MLP neurons of a small language model. Each row is named by its layer, matrix (up: input weights) and neuron, and shows model dimensions 0-191. Each number is 500 + 40 x the weight over its row's rms, rounded and kept within 0 to 999. Numbers have three digits each.
After each neuron's rows, "fires in" lists the words (lower case) most often at its 100 highest values on Wikipedia text that the model never trained on. A number after a token or word is its count.

L6.up228:451420505524409489511501475521505493495515501473451476430527477561482516520474525497490509467508519535468547549487617449495463491481484529611591422512385427520542550480472545403546476531476503482611516508480518539473503526525403547503495522536564499495508501529530525470529466383512469464541485509482508497503506517558462565483512575462433545483472574449516435479553529449431516555474499524464517515536425500479483540524537571495480519632526490468472517462529485510459540557540466486494450485500496450499528471496458534522461511487461525526534448510554491513477471558532500543
fires in: "of" 51, "filipescu" 7

L8.up34:435507460488418484513514410467515492481522471490464515498515465537545522544410473501519487519477505553453526528457473499421575524454505526514516481586504428510540395458508449475504554515460507517413444554530493486500546527477542551508442534489533477528546562478530486463447547543544529528538516419464545501530482556558510521501489455532522567497458387521615467513529497538476451458464483467439475545430428514547523555530557534534458547569505492533496504443504491509541443495556509556532469519578508544428524479587491514511497499535488468439519523456429501433513435455506520464
fires in: "to" 48, "and" 28

L6.up616:410487481477497500470460512493472430494490482512491567435427491468559493582452582521558419493558480489514507483463530544492557549424470510456534496569518522387499469550510522531433515519507492493480439508472538511512512514474547513496555520474526542508482511554515467505519520514499480492464454551468463567592480515525497497485518531534519487507501475509565430475468474531505464412438515426453532506508454504498546578551602502569475539493443533523570479512500512487511462454568548443556578478503493518470432519493516529546503473478519475524482574548495553434435494419537528515
fires in: "of" 62, "in" 9, "took" 5, "on" 5, "for" 5

L4.up821:442425509524506518481509410550455572398486488477484469497434514508561497511455538484556523500534482495438468535532527492520590511530453575520487494522497378486493518455549510543441462494470496519538468502514449551477522517441552428487503514455508457475521550492464504515438532460553509522493521616486531508477531475531521563540538511510534528543501517503459518518509509482525494441538513484433479471510424602413545536445552498512455423489477469502501489470498398498501534442547546505539546495492519499474522544532550518422599539464487578483451458569541518422562430454472541531
fires in: "in" 49, "would" 8, "on" 4

L8.up590:551509516509510457522504463404486451493498485504502443514469475514455489562433462442509526522452498550516500566474472452449504511520499476576567507493510483569527541501469519448443497438425518548574466486500466514462513539550518530519483437508483526524558629512532509465505422543509479545514558550490496547566530425522527522492494555480455527466482491523498472502533493563506516550468449540454566549533427496496550498499563512457511474613484527531542529499486456480515438560530452474432518477518513513508495476445442499506505475538479525473440497520445489483506466540484550521
fires in: "to" 52, "of" 24, "connor" 5

L8.up204:497515455492522465526471496555449549546492485505540550559461459558589497490547519435574493537478545475492397520478518501416546540481516499556476543493510537498579488437523438483547545485507438444477494436490515583441516537530491510539506462471503567554520455406449442433463508505482502534496579502483387495494548505486551500485427420490524433532554503491487524445482508490557494455484424525457476504456544523453545514506473551509488564495474472446475515457509492553491414475501496500478530452478497590529486492466539497524518462468444476616504505493555523478551487466459516489
fires in: "year" 18, "part" 11, "season" 6, "home" 6, "one" 5, "no" 4

L6.up267:527483489505493550505513546531509513527545498503492508484477450530572532544483541502499538476531466497505545475462536451559490514484433602485530446583491537491511503588479497605416498508557521449495482482490532454451518573424570530505502501485559509528554503527538403493546518543467464447462449567535480532532472524567421534470466543569543514494502470580522460566540491479504422531516518562481480528525468512428531594544514467494475452501450488490538480470466491467465490474499530438506501520562472490478397482463481479575522437471481449472470513448494571512538464544428531450
fires in: "at" 43, "the" 16, "with" 13, "married" 5

L5.up26:484471505574535483522474538513529505460453486519497456444497503541527517551479546469515487437519510488506496510503495505466524530428547497505540486547494467472558489498435517564448471530514548530418418495438514510494510512480474514501489508421602531503501556571614551478497519515514455514418466457440510497502490482459523500489489596528518463501455532528624467517519515519472441469497416476456589554444423451466464621495471480518422446497499471517452546498508508546539480457553446503473501535535484507433525530529517502556538495524554456548510550458470523431503493520531527546
fires in: "and" 99

L5.up15:530521520457537473502454583594515495442464515502499507494523503597490488540473498474512562502495520628509455570540502516497452476496427556540588426493481556467496533455513497565587515505465501500462480434532540435439530568478512541539555495504574494548477552527577480511507432440494453519510487519509467435467512497464424589474456581468560549536500493496584474518491484518476473574460521513526550520460529470483483512482469496484504512506513518474463569500462540566459450548528442453511526522498506475495508438498492560459472493450515528522481534522478536496439481468457542429
fires in: "when" 27, "where" 20, "after" 12, "war" 7, "whom" 4

L6.up884:518498487547429515475432441437493527539542552490526523524500475562549507544377486466466474474499441577443496572474470555484515426501426477508543443559536503518486489483469481465479554543517463482497464492502534489487509558515534519529538558539544551551565509581534478467454510556465492493405502456521438467536456525561457476472510559493475514536501532431459444562457528476468530465479494491466492528528459543569609530462514504527522474474575538526539473394483454485541441478560496502503460531511517491488515472431494521527461530439534499574503492405471521552519463488455519475
fires in: "to" 25, "a" 16, "is" 8, "when" 8, "were" 6

L10.up14:467492504502547527587545494474510464517480530482564532539528424439566452491534437468584494501436512536467491490506482453446504469505497445495593498418440516513545534528448497495497494504531491577478453454527495444468443576528518574451493499518506551518480431547495512485524521561464520550551512500397441421520504488469531504475545551578512492545550545529527518515570508609522521494517412465444541484476507521523481504531495495512514464469463491521488503465557491501478452518503482442435459482495502528445494502471563495433507462561509532508491441453477452431541543520474495503
fires in: "season" 38, "year" 10, "1977" 6, "years" 6, "2005" 5

L4.up125:480492502474538501508511459575508462526489565481538433495491444489482476537506460476527528470486477597501475504494488491456502431490538487448485452461511449426553483505513544547463475575440515460519427459482499502518519564508571442460560482451504496484512523534501515497461587516561520476470454558482451459513465506537487519529524502574466468530488509598464520504491476464509488492561524528471412538510489460462483525484505550446409412400472488455520474475517415546562550480504520516473467549533530534511438562540597453517548547528545546528457517487494536528550384492452508481
fires in: "on" 19, "with" 14, "in" 8, "for" 8, "while" 7

L8.up549:415495462496534487527428466510565521488553399518506541490477460587538530562549491448456525467477492576462462502492526437464578469459448449516474447529507507548467548467507515541534500454513472429528438503469499501420494502563516515488514451553448556513522501515467492518467405469496497488477503456496478524535594554584531580462486538515513537505526518518459449496510500585528450522464565517422507514513451572510509517469526489517524466544543462502518521522521427444472550506533424553489473491508513414486489512559542390545487472506495466523552485475475483488475461537472566457
fires in: "in" 47, "on" 7, "hop" 4, "whilst" 4

L2.up137:478479499569479514437441513510480533515429491424466401478465489506443556450514509547551466553518457519511440543467480510460435457474494488541541486487538414463429500456500489540464450483609467487535474541479518537544451457483564539505489480465516512514444499467490505558425416535565512574426514517516549460528502520458561488503542456529540538552512468559529488437503472437482554442552537540514551492486456427461518556540486514441413482550534456491539499535458518541556520469528493514608531465503507535448507538489513481529528462525474506582490492486506513535453429572495500584
fires in: "not" 60, "it" 23

L7.up409:462462467504482516500441519518536550399540490501524485504574477507583528497465564494470451494465483544428468505427477514470450544461442565471514488493484541427478515489508514532470481512510498490449449432510464501490500551481444511547510523493521524513587476485508516478459429512491425501468483496506456504466488519492548560499443536571484511547429536555486419473457481514516481475514556555428598484428460519533517619471511452568527506564537517514477570467482440518531519519517518527504530477531527464459437493544537427527528523522485438549534547501529498468467486575529519520
fires in: "in" 32, "by" 13, "and" 13, "between" 7, "at" 7

L4.up351:493480518453441513487523468467477487454461501480528542532535554533513494561462521433448518495467565616450487516486555444552528447513451482525539468544515480509579472558521498525500433517521492504447553484487504518459450509462498498433458496438495521491547505524530540493475379541545412470465512598508493475496483488541506543523500510486514611512482420532517504529492515450547479513471484520505503535477563423406491511496647468461590475460492480529475467497526579501477503475538446481583569488486504481503486454585491551529498508455468523552508542551464541516485529549472536533
fires in: "after" 20, "him" 13, "who" 7, "when" 5, "father" 5, "help" 5

L6.up893:495464477472566504536592509410499484550512541475470467500469446578525537493484510552522510490483570564528493536555437500452462487469467468489491533489502470579560541480537515527482562427477486530514494457512492458480572567533475478503523609529499529510578526492517437470494484523426529542489498538458449490463466446458475466441497587572499543515523550479540458500468507531504496508487435469472592556579424519525456537488488509534490403563472522464494499504491438507442512467516525476494452453613446404470429504481465452541503487453458543493524495469424540446491486510468564433
fires in: "as" 43, "of" 20

L6.up581:508484490458494533531468478502500459454494397526464474479535489533541554472452474483532442532514512520480469544494535454524451508527520505486591517550478452443502502470542527534504470447535450482518477535479557420502476578575508474479510483478495584545526534593531498547516489453481478470462471562413465544565508492489497571482444506536549563522425514513522506566551480516502426482527510510411516492529436580522490539478593517550521562461475534463476521479533466497490432504511542464488602504520502522444481538551486611520501509440470498496465607500500522435538510421462564505
fires in: "on" 16, "including" 12, "for" 11, "in" 10, "future" 4, "of" 4

L5.up866:506547475448514513460539512525450447479576491524469504487459537529526492491585514453549496531504499436512462491490521453498477522489510506510549466506406532437478473461482444422581485490542501488504466495487485488468501519581549487536481503491527553509519485500500534591465418441465509518473478608533483506518476440475508574470482519514519655523460490542612434473491482467488502564446529494458578507580470485478527520532530499497466555526493454487564441513445495532455564556475520457623490496501501496507552452500495546536500515492433527517483484512575535513475565545484511543
fires in: "of" 43, "lord" 5, "ireland" 5

L2.up849:516482635510552442563418528552557526494536472456558471564472453527519472511505503473540410482493416592485492506521483486483519442530477473527439574511585495479499417494490531558428449458589434528532465538529530506467507437507507469547520482453484439446551475552518463531485480531520499495468490534529427519583521515504528552494506433436595493533492561521499501458566490464457467520480536433549488488512465440452491510490504519499521480524480485497502488424394499488502489538575546501512427557498536533488534463485490510572472497508457581470521426570496467479474479468548445524
fires in: "it" 85

L2.up587:506482476500492508519476526538456447526496530480477519527487478476538523440442547512688466462542504463445443525547482492509420452425551525400478502538429484479524486522464480463562496512427532470473568470468512537494537455528577520500480489527483520533490559507597500497500512502472518507427461539477445522498549451434477518466503473544494435527492549558537487456513519536495485498610512465401505538514514518554531502512533466525484482542496484492505565448517541558547501519455483546443440493500521517416391527504520521564572484497445481517514503471511471490506498550493524512
fires in: "in" 21, "and" 12, "side" 11, "of" 11, "round" 9, "for" 9

L11.up637:488526467541463530522475435440490477473487509455549435553440462508540559535527449535470507487519514500476509520500472520487556536431434463508471502545486505550498516539492513400516618502530444508446488494484483483486524609453538549487483537535500501506539468580514480527551483530475534497422544478503398519484451520528513524505537505520511431438475445405521450437493531570487545492513551516480437538534505539526536514583510404496566512491510528539499539484425536527480429506523472521565491515554402508413474538541462472488502534484475457550528499485516527458466467502510494539
fires in: "a" 55, "2" 5, "c" 5

L8.up167:492488516467581510487472485483477406527476557454564464502437504539538471471539559414443537492525527512448465514455503556464514545500476469490500492490515575501517553540474541441439505519472482479452493457445478556450500567544558514521523502482519569484496495580522521530462461536488476470451466477439427590470528495483506524482467521529534509511513553516519478510442466463482517447525504509442509580462499575461563590552548517460440434493591557522479474537510523534486471505531533484485478459463450430513551473514476500561451462479517482606486582552476549468486503489483581563
fires in: "a" 35, "the" 14, "place" 10, "one" 8, "of" 5

L4.up360:470480503551505521500514501446506461427557545509526504508505482429558564483502518500534383485473459418521457547428553520423466497567539518461529551483472499448492494469527529452464516495428476466567482461521527459487552488562523478514394517502491517470454531459523504523515539461421531506497508498539452537511603579495500483493520508557561496481517585551481484435567557563486458461496529506530532536494464503544626537509522467484523514600552539618432505462491548508544483541556521485518458522545513496481496465501471444489433478541536481495521460482491469524463499447579551473
fires in: "3" 22, "2" 13, "4" 8, "6" 7

L5.up293:459444475548535492524494480517442480490515466542510459454477454544541458538436436530536470462536548467465490521577504501500486546494459575594549516551459485447455508476535488469514521506493437500420511569489510461505461546535535525444514447550518513545547508554449476486526489496430517526504507422502474494464446508433484507502562471438504490522456519497580497505542491471504507487376492460415612521546531518473587543545532432495494571462510482552492484499488496417512519486514517518495597535476491502516512540532535606480529468397428574505501513476506489512517502453468508478
fires in: "was" 91, "were" 5

L8.up400:549464468485515489528537529458502462498533548504540566506500528517547472516520435412501551528531502475447546539515516483406526548486498519443492514542472538545521457439456522512471519502452485490604467510453536453499508508576434541514549452513546484471487505521610467463554498515453547460466469507514528556535525427452542542529488499559504452556509462483474424522438517546516460493537527479466547543543460523537500533401556393548401470457518547539482445481503508518494532509552534472494505501516403520393464465496566526492514426537513583505506536500475485483515488559470519520
fires in: "the" 28, "same" 8, "end" 8, "side" 6, "of" 5

L2.up509:554513504443454501494534485450541503508516431455511549514492451543468523534521488523425468490532486555474511520481541582454502498419502583438633529549513501506530548527540521519424565498548511540508423458489537487473530454488513523500560539518555525410544588453559471493425528535532513472504532495431512600549442546528484471482427524532490482478443496470605484456467451510503531449524532459524510456431476517595556468553571507475521506489495519502470543518502408535494507478536476422504470532525496556483603458516458458512433449525513543480485488542529480521537533516466537522
fires in: "a" 75, "an" 11

L6.up604:542575487527458553574494502562537527500541519458518526475537475570516446507473499442556447462529468400481520492492485474476528542520522463515497511529472626450503574491464457500559494504486480503500488469352501431536523487483470454477543453481532478519520501509518473494503485524534587528496416518501498490574494483471517510498416489588493538467512519524448480507435518537551535528500464457542603514523430456548519569505473497468442486433533481522457529467504565486469540536508477468538503479512464439493549514465450505460500470408504513514594547488520525500532545561476515564
fires in: "of" 56, "number" 5

L8.up375:456519471461495529453508482402535509462484527518601503522428524496570572492528486473515525476501526524455518517450549530431572509446451552513535490518547511496499426621507524493510460507509427487433479488461511429545461533435573558511528479473589538476511468528466461504505550495471483501486541470492474536428521462559446484490480473563528515417483527524511467500493489419468540458507448460475522538529540551463562538514541407533510552500468500495519516506474535447500599432576515417442483523495468514519542499478544481489515464470550487546483587491545489485482423469496532489
fires in: "one" 35, "no" 10, "two" 6, "three" 5, "different" 4, "a" 4

L7.up169:472378494470404474497479525460532503486507540491549510528543462507540483464453489497467560490522510507473538480430537463477538449515462548476530500549518520498517426524510523526494437455541488529428500502478501493500526492497483499453433459481568544471479478481487482536498521560481442492492467482487495521544605511534534484489520567547483477533468469536548471520476535488476376439522507455462524459529507458505518519528482460491538528448453449521569525486501494548525569452569417475524508459490466555397461561471565507484538473507509475516478569570566490478588484520455523540
fires in: "the" 56, "new" 7, "of" 5, "in" 4

L7.up770:442420457459503507558549477463506522524480454516528512443553480502552460549523517478504541471515450478461576508401499468537530420502453454549500528471485569502594507504438615504511522487479504515415490470481530474450566481417541536486508445461568462512552525542534496477522538534497465475419460512435444533509461527524506530451497506505440423546459516450503452582500477548497518525508470414464513532492497477495497551563508497461515529543518574552506447434477479468474522584605472477514545450450463505433435499469513489475490501470509498545461511455586542485489481542406505511
fires in: "of" 45, "the" 32

L5.up890:502475475536526503531465524473511449557468471450504520508484515548533552552509536491468530473538506512497564481458492498567532499416486536412463470574458552580519416422486495446520514521572496525559476487522492491473494529515591573431549504482610536553520501510558445528558532483494489516426442501462379494506521550516459523502408499512522449498519476485506408551510492443491436493521520462442580523479415487482473534492558526548456469440517484555537450509466480561537440551510487549477498503537486449490484497510454484531531514533415521453477504423517530512577524551471521565
fires in: "the" 83, "its" 13

L4.up50:478543493510514477499481470488499561495479517474482469420482534445551464532462565514515448499515549441559508534434462506551492533499519508538455534522507487521470520475445500509463556539532490516388471520472450524528527598505472444522543559474508505470511535576515470505513476529569459502528489534451506515467469493486533536479533545511525453473482599524465460455481486517498487416519518450485574530498442519534505594488542512565462491554475550476491520506497553510524492478538534465501542531570467469455447518504476503547495483447565487532511546455541508396486436520483512569
fires in: "of" 19, "a" 17, "as" 7, "for" 6, "its" 6

L6.up249:476470506530450452549554538429520490481504454479505449493548482526547473552538568479560546454508509558488503561453457521456479448456480467512567477537514519503576482576488499492550510483510493524470502486425606511461499573469451568447447549466557572525458539480510490518510470552463496530445484516496453426482491557595450531475480441554522463524498487528564463504479498472465472492513478467457493565433602451455542496577522531523493478513532544492498451445494406548466448480552543501563470492503531513490492510538467428453509535462513483512396528467521518509499513544586533504
fires in: "to" 54, "t" 5, "possibly" 4, "i" 4

L5.up889:453442520497464529520539420473577461470477492509539503508536522518481495529531519477502504539487502486461521514541561520408542497454529487438535492470492529458512542500501458534542453472549459503493473435494568484529506446507513550497488524481586486469507492493440530567550538518516510499454517445573482435522498466541456493475469506516451435480531422526467459521501509451577548442479476520535418538543488520542529478522500475490446459470458552511556484545504498491536619540521467507582437487473487514556498553444528454489407526585564545523446467548508549501512442416598482485
fires in: "a" 19, "3" 14, "2" 11, "4" 7, "c" 6

L6.up155:485435484474455499484431483531488496497436543544510485448480514521548607586455440491509477509474418580508460539466440478489449464524481511514538490519502552453565495466476530539447509521440460516561471543538551530411510606456503544551495442470480505501568453550506536552539519541463477508438444498547458490527463462521508513460449485498457569502495509482483489508479547504531384464520484434501470483574485510579487563483516461508503491481538481497472474418478512566408429460521516521509484542498500504492494525474535459517507481499542517534477503495524551583527452491424547489
fires in: "in" 38, "of" 6, "also" 4, "later" 4, "one" 4, "at" 4

L8.up332:503471474591448450499468443528550488491499478482535505503432492460477475514470541512475493506531566507493520521457491525459501522503477522521481461548470562510468510465426524426490467510452460539458464532497512458519480529484596544544395508526502498492506510520502493517524499486480529492440511484415514523476506550500491480533495559511522508546482539423539414495513528519558528469578500609403567548507450535470530551517574495489471541522484538481482590482507387497474540503502560484476590502575474433440477565501516410508494484498465478539486448529525516466565490584532550508
fires in: "the" 38, "a" 22, "of" 18, "in" 8

L5.up605:493447535504484537504557560487493483453497552482490400485525520520553535482371523494474453504527522483557525557485491523493474499518493476557471515518477507456525485474517473456454502450455481581485432485487538453486552552464485584469467497482524520511533491517507529533500555531511532490489585500527519494527547544513496541472498496549506588467473529557482510495557529524469426450545486523528449550478450508456622486503492479565513468516515556530466482349529506562515477526499441575504539505526503431500530469444467539479487459451394409540465559425495451491462469481464476483
fires in: "they" 41, "to" 26, "would" 4, "can" 4

L7.up842:501473526509504505526501419442560531472517547471502547497364515505537520443520481492484574462512540466465489538543445513501486441506548460519462497513527441494575500454429471520447504495497513485456498503471451516489557556506572547508521450503564490559479457555524477528501494458515493472506526496503424569496540457460468576494516524638490503496484543452441512459494504522602530452522454470487560530499505497466481517466484555570486462450509508546574486512539477462423489505509527404450507499551465348542490470510538484521504518558549451552482558504484444449481457488512536498
fires in: "of" 45, "the" 21

L2.up0:479519491501593530513520500482496445448470513464509500534525443536503551545494521500430366519572540506435523466520481534472570502428474514487570470515512501477528477530560527484488461499484491452499392412484537498476567484433539457408490451530483592506518499491521472522417546487487533487509543546442447446498459586425497503504517495535479536534481572559487483475462500523510554407471487486449478523474509474501500551463574435553453495489506524565488537478515417516553522521506475509423479498564458484397526492506470482528518472467524577556487495470515553499481531515497526536
fires in: "are" 26, "is" 24, "it" 22, "be" 12

L6.up747:462468477537582482497398513532492403522498476537471521442464521479552519536444531505469494463514500577466528502484443493520452463418470520495471512571513437530502464445462550541446506556478500482364425488506499576497501531573494529453471557457521519491527521479541466443483504518541464529442540517490457486486530462483544533492530547476547437518487463476563454523492473549472473416485450487471548464491561555525522566525563499532519559500474457545496584464496518451472472536529588557478524492563482498464438486530547586481479516542489497460547491464444483455465433420556522521
fires in: "and" 55, "to" 37

L7.up729:442534433469453502500487424476516480538442581492516433478550481501563535582499486528491490454519460501425469569489474469489506427513492509536565510606519516458481495516503498461464435529479494565478428533420518504490553510414533493455449507480509554483465497506465581462503494520563487456549501575513486541456566522412481515485477511496496509472477465530506401428486517432514467476466568456497535479467474499516514506505619495551518523524511433511552496414531500539508479500526514505453561537497447518436537507554532463487546453418462565504470544466492534498452539450502496540
fires in: "was" 36, "is" 27, "also" 6, "began" 4, "continued" 4, "did" 4

L7.up589:457477522518488485530538520476514499450413444518540504460447448516557512509547550477459544482497494506512488526517554474465549573487521482471516514520457439488504465580459525471499453453462456492518441430449566530488497459623555506440482539440519491497516484486532543482516499553533533504504526492489511494498613457511526534492534503473503470485500431511490480453448517614498489481464463504495521541473530422479507547500515507522528482479474597554613492502518459560495571446554418502555453486602426505466441523529517488582430453538567496514408491526490494555473493513581552526
fires in: "to" 13, "0" 12, "2" 8, "3" 7, "6" 6, "4" 4

L8.up639:505463491508528550445497523553505527528421443459512477478491514527483469534511494495521446490468456547535503540539524458410515561548482490626506520539548468427449521549501600554441510465528471511512460510505537514520437445522511526459595506550512521549527549484512430481510469539495528443415493466444491524541537510519514484481498417498479522494478454456507522467477496467514509534467593445459429520444514528504571516469557525511445436527539532489548475495481451501512476414513504542413560488442510473526542510468532463590546489515543517585540512512545540484531401529443501490
fires in: "and" 52, "a" 21, "it" 4

L7.up503:451499457514559450501464543546509448530564500527480569512486443393518619516612556456416589486566506506470439532506476518477504486482504501470551526487526466479510512489454515499457474537431470488446456502465576497479475576542552481508486453513515485510505486447436520538526437460471491518394540497395494566505559518489558570508599490549515528494500519455501472496445494496495480462533537544525480479456526513491513494534606575494496512604507495495537525535496453443457515492468497386460546536476491486500414464479541559552516449481507484513524504460449504426492510521493543495
fires in: "of" 34, "in" 18, "your" 6, "on" 4

L7.up203:489435472508535477559466459495559446513472501428565456513508461565499488460463548453541525491494461479493497548437534498475507466441503487520507441535527528576561457522487476557472448520538505511536485500482565504499521501479452517517467456521547520550565562528501448488453515497527489474425455500530486531472504506560421522484440519498514494442451507569510448588539513521478474421488345510564511537486479524507518483519535493490512529455486481501581565479491473496489533520535423479495465489539519553490493505490509487581538472484543488594442535479496573485486434431413530524
fires in: "the" 56, "as" 14

L6.up255:480452493477510462538508499473552513480486516519497450518416466523491503548491464499459484421463543549543529570546472516493587415457555502498524447518571471524561426512524526502465523489505494537548443463475525453516533552506501570407505570488540475483538558515531514462524548495466482493429541494460435492467479588515522476500493548534504444527541579475453442515519505485520378554493426471520476502491468509559628532483497513591454483420458514474485482475484462557483503508565478524522523518601439529499477526506525482530521520590556477501483485497475450509567486479482512492
fires in: "to" 26, "with" 24, "as" 7, "a" 4, "very" 4

L4.up201:507437450598474512507435502452469541493549449489547485472535528544470545519515489471534565503520479426451474465438539510453435479474500445506579484516525495454518502462476508496516471475505474447467486544465537497506425471513511465513480505510544496578541507561581460549447378459479461508491434522458524544573583527534493473504423530492538525516451426504486482491471525491494502492493498518503517498550474517522462487554543448442480530482473511492584536503480501434509552514517486422435497478490485626461524512462525511503494501527472508518514582485485534612475538561502528543
fires in: "the" 30, "of" 18, "on" 5

L6.up863:472416496491413499482443439516480530538520485484480525504447415551516538573543496481462526478517525522481472514433498504483561570438503455487508512585553516447522470463389498477486552465539513476496529423505468513414494573522553543465473491438526531538575532569508482507463488460449536499536517456419506459541478494470445508487516496554463466469504529420505460466522504479445514469492481457502489530459523453616561534616532546506475439589503464453527538462512429548537510522512516470559471542547523458487488510485461486561499522511511507511494487468537475536551431473504547517
fires in: "a" 97

L11.up647:437570553507474435546523493505531475511384569535495584491507511510482497584479466501442474496455504488506510475442549420492483480489440537557534543489451529481473476479511540490569562547487461567442523464410548454466539562430581548491510508469484509519542396512440416479504482438453548543517529513502522492459477465455500514485462505510523534467516516508561471451434499454538509476464501470463606508456480478480536491491547430478472448550522498537508518513469469461506455497481505445491509491496471562460455461480553568475521437477457490492539513548535528499460435488434474545
fires in: "he" 53, "later" 8, "was" 8, "announced" 7, "became" 6, "as" 5

L6.up771:492522490472533502452460513570457533459585555459466446533506558561501486538412522480495474500513540557489537461437539510528480528503472538465463458543502488509526538463473431425479537549503509468447498499538504480457503597511528509537546515452508561487566508477550554537465507558397433520503475488512509526496464531491530507475506488573555458501487534519432435504490499415484513485449456531498565478516506532495437519431505541560499450517557479487473535448494514547537475512504527552486568458589530366481496495460519540549477503408483495553500491536497539513476480525407537472
fires in: "by" 23, "to" 19, "they" 6, "burns" 4

L6.up851:359482471496490471487524470547465497409487538479480478529535555450519539503410533434582483499564436529481444562538469487443427437503477445492521556512452433491499448487550456432500436482491510538504506481443494527503513492548502454555455478438453536500492493539527529571528509534460533483543516502536490522479543466546540482476529446540493574537504454495531537519545503484538459486470507516480519539515482622483498461440576430521508518540468429491456499468491535498489523536523486501468544449474485426527522489498482536455486444380426468499539532441414491484515505447467535585
fires in: "of" 68

L6.up817:466504452468479476501533537487461548473475539466514456520509434525566495495411489451493517465520475542497563629485513500504529438487410497513528484638482456511498457498502473434466427468507498479494486494438554507505604559545550486488443536472457517513459516516532580495521476537481505508584502514537497495476535503525524545459485482536476502506458432563497482502487505491501500519542525458477615553479497459478518492418590516524486449483508484519487498480535474633522483440536499509535569445527498511445494525450522530481507498407464498554471511484470526432534507436443622481
fires in: "to" 80, "years" 4

L3.up116:533528501493531476447542514514487472535455457517535403456420529501444487522414457541468536570492455522441465516515511454538516501526518441469462500497550502529516477523530569492519483589463518574469530395422539548518508516526526504541434517498503551459531476571501489503503540515503519483449480551387535481490471538511420515516579541482556495500544577584417515492541497559503445504463460504459575511509558505475524504516603472545507530552533529477486514547467527528450521537511504504551565528455519559515514475529513463421514487459469468506436505536507485598536546490513498516
fires in: "as" 40, "returned" 8, "baker" 5

L6.up200:487458474537495454549581452409477555541430487507528522500464525559516481489466423598520562499487482516493461527486538458548509483526384449573510457451612482508474518551503495489489526518516486555554493455481504449467511465581507489521547471501548476495505459409447463528505527503482609519483512495542503473505568482436464524497479431512514546422470470469457511533501518555488528458483514478464551485545514472449614549511492477521437545517561458489566516491514466436468538510528510507481497479508500510523501480486478466380503466515505542503476466546518547482514512491524488626
fires in: "this" 35, "t" 8, "same" 8, "last" 4

L2.up530:534508485505513491512497504521494449585494460509451407543534437570421521489452473480549485501526480509508421491495426503480546425505514513477479539514490458527470432481519516538536507592478505535518517530424475474471487571505519521416544494509543503480530540515438547596458476509490560449469482593468539501459491503471502446489511474555473497485512501510520519478505506525508444453487518484609563476500478516490542502535523429532479529514407479494524584506538480529488447519592477510567486501501447546552439420472492552531489517485508474497474533531479525466470476512516552492
fires in: "as" 56, "be" 14

L7.up704:465459477511495469479476457535488439414443424427464440480435502528514502617489542511526490462544516496470487474462562514566512436420449576522521529521520492478537463490537489516489503550490485478426435523481544467515543579465526548462537556447508513487498509555574466471505507505458487502479564451511467494520495554526495558492492518545509468452431515520474473515468483479511492387503497497431572484500444521460530561451558504513428484548527493489520626504513523530504466475561561464442571538590552526447482509487517464532535530504497502527485520469508536431472393402489519509
fires in: "the" 43, "are" 13, "that" 11, "were" 6

L4.up371:492578489471462564511515461462516347508520535504506503465487457510532563533452559518455438460529388497478481514457490513424488525550524495517556456511515509470502528488501565493532546488532505500514413443463548379504463592485544491485486507491513496475627433518480530491478534550519513500444528479483511490521524522526501504490473479484509544443491579524501501515488530535475483447504503470478522554476491583499649546510523435452411485544532526481474521434522532521508437532487571525526510478526498467507498440455525507484473476488467509541558557457498534481460520474469501518
fires in: "is" 39, "are" 22, "there" 13, "were" 8, "was" 8

L6.up281:477463527452498505551462482490526447508432522512481508464518449453524533520492496501481390469511482505511476549478525519484580377447511519540448487550541455522551489553469509565457537551447477494476476512458603566501532497434499512403418510463591510591473534520579461463470483525538489495459495455477541558486538560496458572508504482492483456510460492505518433574477518491452446471462494512493495478509513469385578516469474471497438515475471508485498549428511478506464566510537527502557536413501518528404465552529482533546493512552512499555479605466496559525506497524494530504
fires in: "to" 39, "of" 13, "can" 8, "that" 7, "on" 6, "into" 4